config.toml
n_layer = 10
d_model = 384
n_head = 4
n_kv_head = 1
head_dim = 96
d_mlp = 768
vocab_size = 8714
activation = "swiglu"
norm = "rmsnorm"
norm_place = "pre"
norm_eps = 1e-05
positions = "learned+rope"
rope_base = 14200.0
rope_fraction = 1.0
qk_norm = false
attn_scale = 0.102
bias = "qkv"
tie_embeddings = true
parallel_block = false
init = "uniform"
init_std_qkv = 0.0391
init_std_o = 0.0
init_std_up = 0.0391
init_std_down = 0.0
optimizer = "adamw"
lr = 0.000823
beta1 = 0.9
beta2 = 0.95
weight_decay = 0.28
lr_head = 0.00547
warmup_steps = 513
schedule = "cos"
final_lr_fraction = 0.0
batch_tokens = [32768, 65536, 131072]
seq_len = 384
doc_mask = true
train_tokens = 314500000
steps = 5049
dataset = "wikipedia_en"
MLP neurons of a small language model. Each row is named by its layer, matrix (gate and up: input weights) and neuron, and shows model dimensions 0-127. Each number is 128 + 32 x the weight over its row's rms, rounded and kept within 0 to 255. Numbers have three digits each. A neuron's up and down rows have the sign that makes its largest values positive.
A block is one neuron, or neurons of one layer that tend to fire together. After each block is what it responds to, as a language model described it from the Wikipedia text at the highest values.

L3.gate27:132062110124093092158110095172145198128139154191181062108180133181115112094151114133095170122166175162127110120103090151176071095122153122082102166147170123070103092151177142124087138138112128207142165147113100127081147135143076098164108146129088115171167120066122085149131123086120117119137070201103151116096081135123147082162111091132138142126079153084175130141091144091117094173151
L3.up27:114144092126064132128077169127146124157175089099144154131153111099189127133099167104127174089153132235123126137101124115138055105129184131162136116126126123128165165128080119090126085118082145112095170127112100110091091136218115174115118083173124076120124114120075104165158151094102166135097167155128128137179132064145088123168116083100147148147160161131126109111106154093098138163110
L3.gate40:111115118127111144149152130085178192101094095112142189091139108116145129114182142158114107131094133117156091082144106132148117177151156090162133103136145121141069075118163072150110130038145114097149093069136116129149144105171180081140134148174167185126112094128170196087105102160174079091093119086149099122124135134064163128128121139150096103136121090159151142179151132155221145125092
L3.up40:126139126079136174118155165117161163096149160097116205104160133101159126155107150222140158103142139170147108202121120159076121105157125127149059105111180148105122166100092129162195088145215153077128116122176140045130113143157064079122169167112140143113181103083170152130084094089161123089139174115103141165155051135148148085181125159132085101123088117091113085130174115167138106097115
L3.gate194:111168102087170160068107164166092159129134168069077162139164088174113133152086180131091141154201162139145151121132119213111108178099132110118183201187189112113139123098158143118190182132151136107138110155147108106104133182159128148167174142162179145176123095127099153068175150145127155102091163165138180129068129202158163125105113158141115128105125128116078112180096174166136134141111
L3.up194:097112089166118152138140145085189177144125117179128077151156123138142099094149124124127103155115128141088097164138126084050156099093102104126144122110148130122166080156118148167178163180090127095188163133105098074105067097100181139176094131101128069080102160106119145183121110089110191106144116136123110168078070123133120078135145139174078102111156128122150097113137097130137181147135
L3.gate223:105109073127184106089168163135147223104132111063040160165132090106125137093129189107099097152150096141117093140178085154129067164029123153101114109129150155101094076123145167118125115099102169139095110108064102114132066184120142043146144180139087077124132136108172041174098137132087153114163101109096151132155133140134152167155102165089116128151100125115065088121111149112165156133129
L3.up223:098126119170045131144123169116113088077090089144093159070145139175100113102104119092141211108183093096103161149106142165189158159126154156089139083165100157122148096145115102186138154153168071092192129114143117140104105145138090137109160146127137061079099177058108171167115183149168174091146106091103071163116130152143073117112167115147148118114158094100158092135145148153055112155126
L3.gate278:152116157125170146137178108175162125110054176076187111124142122183129151100103153099083138090129193142104126144130079141115157106145108144108122109131089155103104125143137155071192139132083138116111141120104110125041176137114143072120126154172124096126111077195163068142087134155107128143168130147140154173159142155164160119133129103159142054106085107127089101174118135170109133141166
L3.up278:129170175109131150138091195092137138106150130092125187133176167143100136139102121159138062109097097114120070087111096156127154155086148159091117142099130097153170151127107145111160107071147077082195183084120075099185135153132142100118123155083135091097095147104144113129142116076144174052082125128080163125186114145158157144080094148140133173163121204158124124099125131115143099157147
L3.gate419:151154194138090163100161108141080096104148146133110131126173060042142114139088104066087130101172069193144107151110127171086138150194110153120153103170100105141071121184083089153169138090139091115112159110103102111100126100143092145170172177101155150088127164119094108130224130075117069110186160157120166135177107151138098121176152089154121116088129142142148139151083107124173116117097
L3.up419:090117109080121156113127129153126104111135116111062141133134117163090121126161169132175181112069076137130086152134180130183120133086068060087120104200139097150132123076131124103149123102139141160087058210061130135140140133119123191110104119139097085138120124134086153136156110093107075101188155126122113154075106192115130132089102104133121135144140134136144174148111162119084123124124
L3.gate425:158138099117150144155096128095168129122121171108070141109115099077111099157115093132148116130133132119088094131123107175071076129096181213180232164160157085182100098101122145102173114152200059056118111126141070133077094132077111157090114098106071153183117091143121119119189099156162136196165112156102102136116115174112158097154115108136165139072142145085111111139107125128135117103122
L3.up425:177113116145139171119092100139203069096059130075135138070099149136133119133105105122175150174097146081110100157136117113087101077101112123141082108080156088148099137168174146179145159180132134144147132135193130144121130137126152174178179098116188167139156130083099127137145161167130097125118175158139132106110157125159193094077081099114144166108192172120172067161142154142141164149104
L3.gate528:140147075138121115125118161107163149143151170077077094110134077133184150077075136175066091145184040147129142179138145163082156114122108147143122095139155118097104126068100132167135152082099108110090105097158112160122100131169126074124087077094110075124130150096139130143157076150176111110118100132098162133132127097098109098170099096109144089097084117124163121111147144124142071123168
L3.up528:142113160155127072127130136141181125127104160056073150180068101107066109131080104087109172106150125128127103128125169124093181159118071110100093106157151143110145131216160182125161114137100161180119093162169128142157129165102147130145145186137175133128110143155119140105114152115131091166133128126157163094123115124152138114158095145055101160193137142161134144161160108141119098138144
Responds to: Proper name endings

L3.gate49:096144111156136098163132113086157058101176166109114143129152162126133131162075142145128076142108138123130078160107121084143054155107092118079155176117100150104114162081086138159105109089087122168111138082137144079117106094129139186151112148087131132141087077125136109125129085125088136173167148182101127109103068175110078068101128088069151107162116104095106143195150139078161193093123
L3.up49:117164073135144074121168103117099099100166085132182055102084134160048142092118141112131161122107152165150121143113180136161139137117146143109126139130118161061091148137127090169082114135098156073079149167085128158159122144193135092106111110134118094169185100120168126164147111154092123135137095124099180107164179173117097172103113139160125075116185131081120087137077143069107105083171
L3.gate59:128151117123125102083173130147118068132092107103134120100137134194134119103154093129156203092130110122065177157106092109133110150070147148155122170191175172132107132162111139126149131123116123115138159064142171128108176188146131076121063166052092080101101107071118134135117119133129113096127137139145133146157117154172143104109147188132073117141136126124186154131139124120140148064151
L3.up59:111147085132097103060120145151126154110103070133132087126077108159146113148180141106125129129071099122088142123104166133014095081106121132103126091140192132165114214083098101071174127096082163132094180124122185194119133149140149111147105104117139116084164170103097099136142083142183180124128170097136170167089155156122172129135109155164070093110101070100146132109147121087157112149064
L3.gate421:167158210112145150049134118110108216090135105089136115090098107179158184156163139138147119079110114171089134189137118162098085103081142099138154117127108144182139098137167129127144116127103051152129163159140122069080180124154137082130083118134168198160131131193122163173145081100063141115093168113107157164068120120103175113163091113182040161105151184135088120132106105210104115140099
L3.up421:132136163074162068150112139136100137110140125097155181128093183194108140060183120081124064146163143137118177116064093142130102142156110174055150063133139133103139134105111098136130161146157096138070111140146128103163171113127192151172124066124143129105169114100107135136097086173135123152157139192198125131121129153112145149066140152087130173166121135133090171140152111187086119125124
L3.gate476:124154119097062085169084124130127179132091114114136168157171087143108075153167084138197102126115073087093117143100120116122163048153116145173120150190158177126156140178143188079129099086049161069154123120143100162092126145098131070144124133140146110167100188169107176102102077161111180121158163196140121112041066101116146137097102119120096121191090114127115143176179093142152171151111
L3.up476:125110118171134173153114125171142119199141119128101147054180092166116126179160093107173157086120136048119135173142140118103174150105101160133110138151134163139127080133163084166098141142125141075175141124093097110103134101037108125144056125103125093160116149109158176113125117069052097145159148103167145107113056124076117108174099119154127078150079139064119141160129136167122107140108
L3.gate505:097154168158108150133124146125098111121120160148155150176106123178124064132119123072127135139160124183117105137099174137079082177084149098114100134132144131154159180141113197104112142082112137126185134091128157135133092108126142128125146114172179100125107162092134087172127155100078138174201105147125072191159142124171136161125134154122122160171116133170146090141149152179144174079118
L3.up505:122095155173171157136121108101081102122139084149081095125134151226058125111153124129120079136123129119067090136100123090125094114130115114117155076111194145145101067136163121095154115092128117171088150114099129105119197112144134146115138094143107113083121114105088148177135077120159121123177068212175133135163112127127155136090135097143137147191147112049137132109128169128147115106127
L3.gate635:131130047165063153107151139183129126090165138124134116129071099154166134062159155102104109095138150167160125114090114063092142124133056154140051158201141120116134085192107145135205121085102122138100116160095125091154119135131155108149078090143113082104145135135172088097119106215164079088082118160066157174147140110154112136134096097152107138106116105150065107155122120161151164147143
L3.up635:160162093108155077185183121125111085125147108163098134137148094183147105106079114201165146142092092165148077169097172116126119136169187137146128105144148160134101160096162146128175129137171053095158096078128165152156108162163128115143134147092086122139102164106184148184138052111172151137114123206162184101158194166137151162118102110176108161141115157155141134151124093157105099134102
L3.gate700:090162091148186096140129185134149078106200081083149149094039114145140091109127152134070170092128091072133132156145127098155077095175170132127150119175139181091131141100108124121136149134130138123143133113144130136074172154163168130180059114117163141175133149106098137134157077171172117134159155171120145148154131093141146123181093161141101175152118073158129122188194088115104165171174
L3.up700:141124101199152095165128099156154143172113170156097138154162159151134118151169157176147133102165129097143122108092162088085115162137145111139145116172159155129137132075194101107166082158148112120117141097097176124164157165173166109184149069117101180064129125160182134082134082086142103128163073163150088120135114185133142091072090110173143138182181131151143116142144102142137143107148
L3.gate764:117093089134135123143100086166114144097126123158139107178152130125161125161103171128114148091121112175097184147082132110101088148079157116131135062184149111083132155073165106098096168083179094153199121146144177141085149176100105107132131134124142121160165117156135141136152126155155073121128174166096122142127134089102214131113123073080193130143109178070070114125110181130116112101163
L3.up764:074106182128159184181114123109157135103137057095128168178086088149105162092079142109150074095107108117121092135094107153128144095127156150143074083180110133159150095159151067096194119102104149081107144132140122134076115101100151154188118123106116143103152178117104083163116135107105147118134097101086067063174159094111133184177107196064132097065097150072158127140170105167125161083077
Responds to: "One of" partitive

L7.gate136:078071094102137148109092142166079121123172087087113097134090049169144183092146132131142127097174109136080118084110139117155122104124135112179111077160125125131134114191139115087162124138087124147092139116165105177134125094151117102085164150133088105106122094097127200149093129133126136182116100144172097104110132092083131131085108143143138138107075132125107141131086135139140116187106
L7.up136:168150160146057073149124136128115147100120173166189137122117156142177129117145129173129068157156136175157124156153098072094177130189100089103098162153137151120176110095133094077098102140056150070176149119120158128153108120143074125116172152120118183086093105137148098148178121106159140104133125106151132155079175109121088146087104091122085103151136143077156095079084114123131117167176
L7.gate567:173064167119169139152095120126129135202106133113079134158118113120079067119143166148137107120125141100146081152072157148109129125114112074114149186162105140157132145104114086122109121160160150134108164156132110188092172104163146146139091082188102137087106183143165186190197094170125137106116126123118148150133135134148104137126115130119122151125122130065165120068113158168131111166172
L7.up567:110101134150143044133117151181093164171128170100122075171101170154158141182186134091076083093126075158128109123117100135132151135134109102170095155122144070143129092086165102095175087137121183136102104164147153182152151164090156149181150108130095169121190160186100087113164105133132100086136134121076168168191126087083136152086150137152099144114112186144084117124143118059136140129097
Responds to: Digits ahead in numbers

L3.gate29:120137153172155133169207087129129114098119173162137133104181133128145119115117138098137151039128112111091136175110167094131065127120113153126156151182148138111070130133106126103121075135039088116054082130105136085141122124156177117151126105124137137080114147177140151197065073164099128119116134146171103078088159170122110135098118127090129124154154182148096147127102126213137134161143
L3.up29:179107180099125115151102175169098167100106135099099184139149088189130166100136158192137134076151116121155132158118154112154164131084096119121076155112164127150122083078154169118145119100149156157110099147130097131156127115168141100097084132142141096163129146093159145106157109101131111102126091195124173094103109124166111136124156117201106173077116101079115104100123119128161112133156
L3.gate71:086134153155143094113101099097067137110176151118097142121148093157117111143140151106177075129127087147111122135165098159111040104081112090103070070150091156116159110104159195132106138148090065163116126120193092086109092110150123104080120103141150066124175174112172136199113152079093112118128129162112138092106124077071107168113095108137120099127096094137096135129155110123095087138087
L3.up71:087168132139075079116167089123101147095095176187130077053105134143131115158074141127139158143140118082182148152123120093142138102111144126129079120186142152125116118152195176106122167145166118077145119104157057152178122116137179145113147150069122104137095148117127116180131112110131171132154084108182177086163100108092113127106132085161187143208094187096126111110121078118115170131110
L3.gate75:100145148112166086072079142134109160126144129136085149175169094143123129138133196136063085139170117166094132150070109087114108201182081144169132132111061074138115141163106168167130132143148130082108170152128123142141139106152179112100139158074092129175119137099155132157142128115142175099152101155135144049160074145138154137133079100143154144135109135114114151116114133066096139144104
L3.up75:093118111130086138143126181119170162149103094162196091131122100075119127143052138132119124151141164132131120144098078104090115113169124179055172139149096176102155098141170090069157167150107168172150160111103178102104138156142122181126169110141147121109196131109113127123160193124131124118158169166182131156150171155160130150148102131116162112134140184103115090137102101178120148069114
L3.gate107:139135134154099158131069186156128172173114127121116176111107075054091134136108124106091086188159126120060135182165145137176102172078148122104114129113125069131177149074090110116118079160134143055113120147151084115165083096140190114171152138126150128129174075161064146144154112127091182162205134097134178141100109120080070151106113093118092118161157156151153123144167163126134165111097
L3.up107:098098169099138177179059173115163162132121108125076132085130094129134151170123147150118070157166149174157154114135126143156101120084090171127070103119137168120118131144135107167118119142133065142113152079157132164117148129212160127078116154171098110169113173070136142098145129092131073107138090111121143133183139131099118153074164126092169054188142176138099093115172130131125129070097
L3.gate134:141132103097146082092117095145148150166071055165130108134207112040057119187165121099134082169169153100171128147080076114136107098120147067088094171150130104181140128136082119133080111127103105177140103191136072081125125168127109154156141094182145099098102075174148131143136119151122128096171155137057095121172146139092136184099152161140138115195053183104113162152122161158137155137161
L3.up134:111096154145184095166137146115144101073096103093098124124171106162100142117135100164110156140178120099107113145161130146086101144089133093146116173115157150136111154157137110109122060088092137119125128111139114121117109130203150092079125090099149167172098094074126144203108107116162123168135118141087125109169089118146098148118156141124129085131105209164112166119090090151151104121189
L3.gate281:119113183172175169106121118128082100125081093169115162137147134067154135128138159081157097182150101155138136130149145152148113101142131105134107145115090083178113127143169107112133127143170176131152118112165157090068139106152104118058083110109141060100129148178129112143104108156120141163164072105119100147114127149141125119111087097134166169107153086178111087089133107161088130142114
L3.up281:200109156057134102132097098104098124081100097146163106109126107148087098159191103129140070088133115082119161141144122063067119089066134149113121059143093190178049081180110110110133157146139170186119166138139087139144095127181111152175113080120138160149078188073176138080147138128153151112118131053139116096142113128118111153124145184089094164184105132132134176147120132117086119126124
L3.gate303:115183111156140140100162152153097181087139129046160173195096113146118097171076089085123146138155120067138153142141174121127152136116112176165108154080117166096155140143120114152160068097147114095116132117119127043129103138115126141145135123163124185076126099086128106183174061143120113126121117099129139100171166136092166088093120103137044107204163189164151127162161045062134134118173
L3.up303:110149159068158140174075126139106163170128103147106086130180153107149097094089105115109141148091111132130125105093147190139119120125184132091126121148166127109125187141125183119122169121109131202126146163094124130150105070136165214184156094096098142166081168154212159132124152139136104145169125092120120121097156105081041174135110194164121117118077165135113085096116100107128119151118
L3.gate455:136125159119159088083157126114152164102112157149161106106196153121120163108159166163123119164161159145133071165100135096177078159132199123088144161114142104135192154091130137164146110095129185138156080177145134148145116134119122102157076150160135088086124096144124124104123104155121158131157108157128126195104158089121143136110130092071127156136142168192108103099167110132095146096156
L3.up455:132126108129117145123092173130131111100132136058109138132147080188126116154161146087170114183107127068123171134177075113104042181119124117121110096146053124119149131173181088145090067133146132143183157102107090101180130114204083181155157070102132179106203157128169226139145093077159127139143091149095089114207118169140183093083124173134104105126116116176085152123127136159117138103098
Responds to: Digit-group separators in numbers

L5.gate331:122183110159130120116205168131073123100103119124184134137099099153059130132096183120108163134101073092152150131144142131161187113074143113132147151102126084143080109155105113080097136161106118107119078129078154125162168148085091107088069162116182157146144149166125080192162110175092170090106147128143150099142140130090154171089132063162140145118087131147143162075103131183157081116165
L5.up331:100143088101109108169133076140149162132133156138136111102176131127105192090117105113121106112187150144079101122125086172131165110209179138129103123121127151119144139096181183153168067069162190119148177074108128144133126191102129117191074148140177101108182086065177157089198167135169112147136109181083175139141199181145146097159106157162067163132143121150139055103120135149102145163069
L5.gate359:132140080133116156086161142095161168098116137110099096136088151140065104185126114148101151079094085088163152128125156088113099113116108118143156144116061184171152178139117119115123092147157112169152097184082144156127123172097129131129091095181102110066075058123122105191145175126216089140127155167129122067104193145065067149111090111139123143139089120161123149192173116161091155105071
L5.up359:114099146106191118099191185124116089092151126122119133165089156144141112132134148105112135048152143090129146104127119167077131117103045180123141075124154149128074130163110103135125109148106117157129106124066109145101156103159120133111118158081100114132125088074120150107136117201109132143194152100135102139128160145101163160152126106174122108099142065137212077155106092157117106149119
L5.gate534:119157162123115149102090104129151177119156083145126171085131109162099102151075089143051139109102124104145197113165155129185118128104090048127143123134176104111148086167090099056084164127161058112103124170151112143129101128111101076067056167076156106209120085107117046152095085080151166136129152162164100105093132127112186083051108146113129158155148107149206137074117122117152137135161
L5.up534:095094102140168112069117114061115079078123155163170136152167137098098145126158111094141141124104186117077162196132093166129146076122108162118206129126131104117124161098176138175149099053157107104121119082169106150092139127102094082108172098132111049167076089145196096131189155153134093151143089171107133111171159122142116092124110181111133159124112139090100084110074131075119047138176
L5.gate657:119133160085071157029156088083075163148079136176134215145161113149095149176109147122136105067159120098059139148149080162152164075141140083108179121074062130122116107103138153123119125153153132103163105127163103143100164155111130094149155156142159108174087105119184125137164104137144084146177136158118132113132161144163181105123122109164104153087134175129125116110110164151123131142131
L5.up657:127146188130168148165181171158153145096145134157122116160127178125074103120124134174167068147100118125101131140096097116088091104159082149144105146107114127173164098134091094142120147114092082107113154139130151090149129158149145153118083154188131068163162196161059148134120090113105112132116099171181079105121122185084086187151134166140135148110112171089131159120138125122087128180093
Responds to: Partitive "of" and headings

L5.gate23:103113104177098147099156100057113118110100144073154117146096099165127166166132134095162081148138126125086153173086149166146119166138111151102119183100169088133122135089104128175179099100161132135102116086150067093158118141165140159138091119083114111127114150087156099158067101162098131162082116176089095144154162182118111105161127160191131132080181151116104124174164134091180036117116
L5.up23:170116123176120165133144091139085116109106111147107130130131108120105164120125096061120081109172131118147102139125102154194091083108146107137110136103174059143174157111177107155173090188126150125154179127179134129081100215173156079150138091185110084097149108100097152120092101189119110091095097093127130076171168133167131143113156122158108115106112161103156097112143130153127115140107
L5.gate725:089196133174172119188117102081123179095135092073171078115071161076113186095181121112148067167137148151125112098080122128163087139100088141129140116139123061101154102094150156139081141123101136143058073142117184103189089162110100071145150179149111145129139168145149116135123080152104087142105092169076161109114111122160111090134136140148153115190162119191146172152166159141149131078140
L5.up725:108096168167155073098139101122162156037138118113147091108113182111072153112183119099156088090060109183113151130115144130089178159118105106098135095109131091086130151167115104150137138145145096142092135168194206131202136206099182110135125118139122140135109087131135093112084110187138138138129085097092126155158086086076136096186135091150168145151162071132099156173164153117142175105133
L5.gate729:151102151146206222114130126123076128133087188112123061134157096162125110098091124142178134195136176141109157075146087141159210174078138155147126110200148126152144142062116090194187149048058161152125084161133112122133109107079107118102089138082109153147163106105161136122145112155119101162107153121073158094106135169172132088149165138119067075134167153107083144142096161153148143120170
L5.up729:080071111124141148116166166123140152171120094135119097094158179083129139076175206130105120090120147124133167141100144132153131149121138155133127107116143106112112180120115165071160173164152164113137126104195131131114173152147116115098139116173167150109111128152139162154115161118092140117071162153086169091102149125121142158118106104088103022139105148098148088144127138148155108155162
L5.gate733:144150160192158086177181125069086134173105146089116134114124095166099102144156132077154112152112144128116135106154069170168173159128132213076109111137133082110113109115117166148146146113128136116129192117114114143158158175180151157166091112182167087102111153050115116128135125149093120142122125121136101118201146136117127174123102109152129155102169141090144170166152097145186140079198
L5.up733:132105072141058090132103161092157195105161054067145135113089091174116115155138155158124114132113077079170104099105063134146108120137160175168131153159098112099173116158122133119150105162084126117086200140110112138089111174133133067128146086133140135157191123096141163124135182136107155166142133133077202098160136112071107112162135105170134124137188133158097175142110099107139147132180
Responds to: Given-name end before surname

L7.gate461:088163121161154185140171149115168179098118172135146155136117129098134124125122187097169102117135083129112115154111136151090119061084160142115114140108119085098155107178142145100161173154135137166136135049191123131077094117077089123125090170075087115122104077135177166089172179094077105176115126097145144119112140172124145136101115060117128113117115141134078174117159135139062090137175
L7.up461:132193108112147168125156119134112157150088108141170131162141165114136107105195147134155108089159087102114076100144136147144156120106129077154086111123123107096161107151191139123115162112097113094132122164153173124185158132136139114080076203080101113098111145086131139109125162046176207076141144126123076136152080150135129135154111106125095101083098151123146176136080137094152110164151
L7.gate556:102139089167132198105061169085153158143106128135134130161150115136176086048113116138097134127151116145107088094098139118104123111117144130120123120176144090126157107173147137081136129129145118131131115091156105156109153074056158114108109170100175155080133106132165176134133116085183063145150067116077084144090114148130103086141132090132077175186069080123122122163198206103113136138096
L7.up556:137141052136103123155138167090159097170147142179161108197129129077148120133147123112087133117189223167122153172127130193202151101116107128151110140162139092137086063173205097205114144082133168137178165106172132123129126105104156091126119136159158117165157165109188106136114142137146116124066160087092159119152157153117089126102119111130122183168133142165115094136122071137131143192166
Responds to: Wiki structural markup

L5.gate156:073131117208165083136114098085181146154104142167143132105180127119109124164151195108146064075162151172183087102065144103145106089160136146082168135082125131138127178131122119126154161041115118155110087162140168115097142117098156195135118136161102115092138164112151138132158082105191145118174116080136103151144095113141119153112121169094132189144128126127144141194080142170054141143095
L5.up156:107098105146122115079169076106078088093100168094111169120162109100114103118128166084098124136122154151117070165130103160108110154091138114143112166102121099158150076158166118162132183150067148055073150192102123163107171127114132113149185157113096121176132145142147123188118107121103088107081117082154147146094156092156150187089187151163118176085110117117155124075129094115157138146129
L5.gate207:107143160129141096169123131145162200161107102059066219114154115096154082121117115109104118105124099136043068124058120132131074133113146147147066094151162108109112133113125098119132139157122097158130148085161106099144094125153161143132145093170131142126173117153175130128140095103086102146132131129133159063173121115059082156153062148121136166087171150131097095085121138172124118102061
L5.up207:161083121155121141096179137184134107184086076123102081103127104119164150170209107135114124144137120120148133109159097077094104115215113091125134170162158106129093108128184140166130123156090171178105110090141177172102157207154090067144158090177165174116125107085084166135110144156140140117162138088146142135153112146125186140117125149170144125149050194174114108133098148158157125139085
L5.gate483:162083148083182137184144192147126197201165149067109117095164160122100177122152143083118093097119105081127161100161122118162131091119113118161105186122136164162143126176083116094117120123105089121113158153167151120160205124157088021135090099111112113110057148134094181132147135160154153094125098126139098111082102123094187148106156162121133110172173182120194141139099143143126126158165
L5.up483:127096180101102114093139068135140139090104111169157150136074113158152147132104082114164110119146148100172072167114123109142077101127088063126100124145111132162071111169152135101153111121094156118067147185144115094133098093137128135156131114144095085151054177119158138116074172158160137078165156130129100054133097096089168111112164097141148106116148135146121077156116060140133076203166
L5.gate499:091055188123136090157073116098103158092136152138126127113135148129196114125143101105172137178151157127141106077151116088104093112135130104138162112166097105147080113123102143120109079094068112153140099129139060099172099118177092072118168087154154155076137136140120095133169153125097161128153142157084165148193163135089110130151135159136130098142147124090085074154124121135196133200107
L5.up499:129144102101089141180170146134068176121131111122118109072149107119168124096156150199221078195069071127113133069161154095068101128108095120134095165090109149140108111149090113149131178151124134083094143144128121163149168083135106143170165107165146099115144122050083142154090129147105184122121137131179109108177112112158145122067102171166134205145158176120148095133095122110145139110118
Responds to: Digit-group separators in numbers

L7.gate199:125151157116075191067095122072168127113133104139139123115063173143150183189073163147097114093114114139158160107124111164123129088092112085174107130168118118115154098135128050171147158152134073214114171103165151103153158144138118089133127122142086146156135145125114097189190080124098094129125175120152142157105175111130119156102095137170138174125126156129167153151169115125153099153185
L7.up199:126144135169085148116090174105129106068168151070088109110130108171089139092129144115082086096147097120121118170132170149109106169113096148081146176154119159079117151126152212098114151047166123145116133130143133100150117132160150171139142091130156110139143159081154058128092052143129157091137118086141081144049141174126210160112165185112105123142084096080107129145085163169136130128103
L7.gate262:109118151056154136143120107085162109092134096088120126126155175130126140106094154158118172178089140138161075138152071153092143100116139100078089150187114116186149105079180157118121136144073114142184160131147091056093166185137064106102137102181091168170082177144120191145139079149113160150172174113135077136160092063101144123177155182173105128099120154118155103092086136131178144054156
L7.up262:121130175126140184103073088098185128143159056127122142137110104104145170169139153133091162132145124128113136150120077104185125097135115127107141158114160183148124143083139153141070155164100140122093088143138157173164136178125097070157177147091123125116133132110162154174167127162121118183064154187097147125120126126137136161188145119089148104141119104138173190133160107085166126111150
Responds to: Hyphen in double-barrelled surnames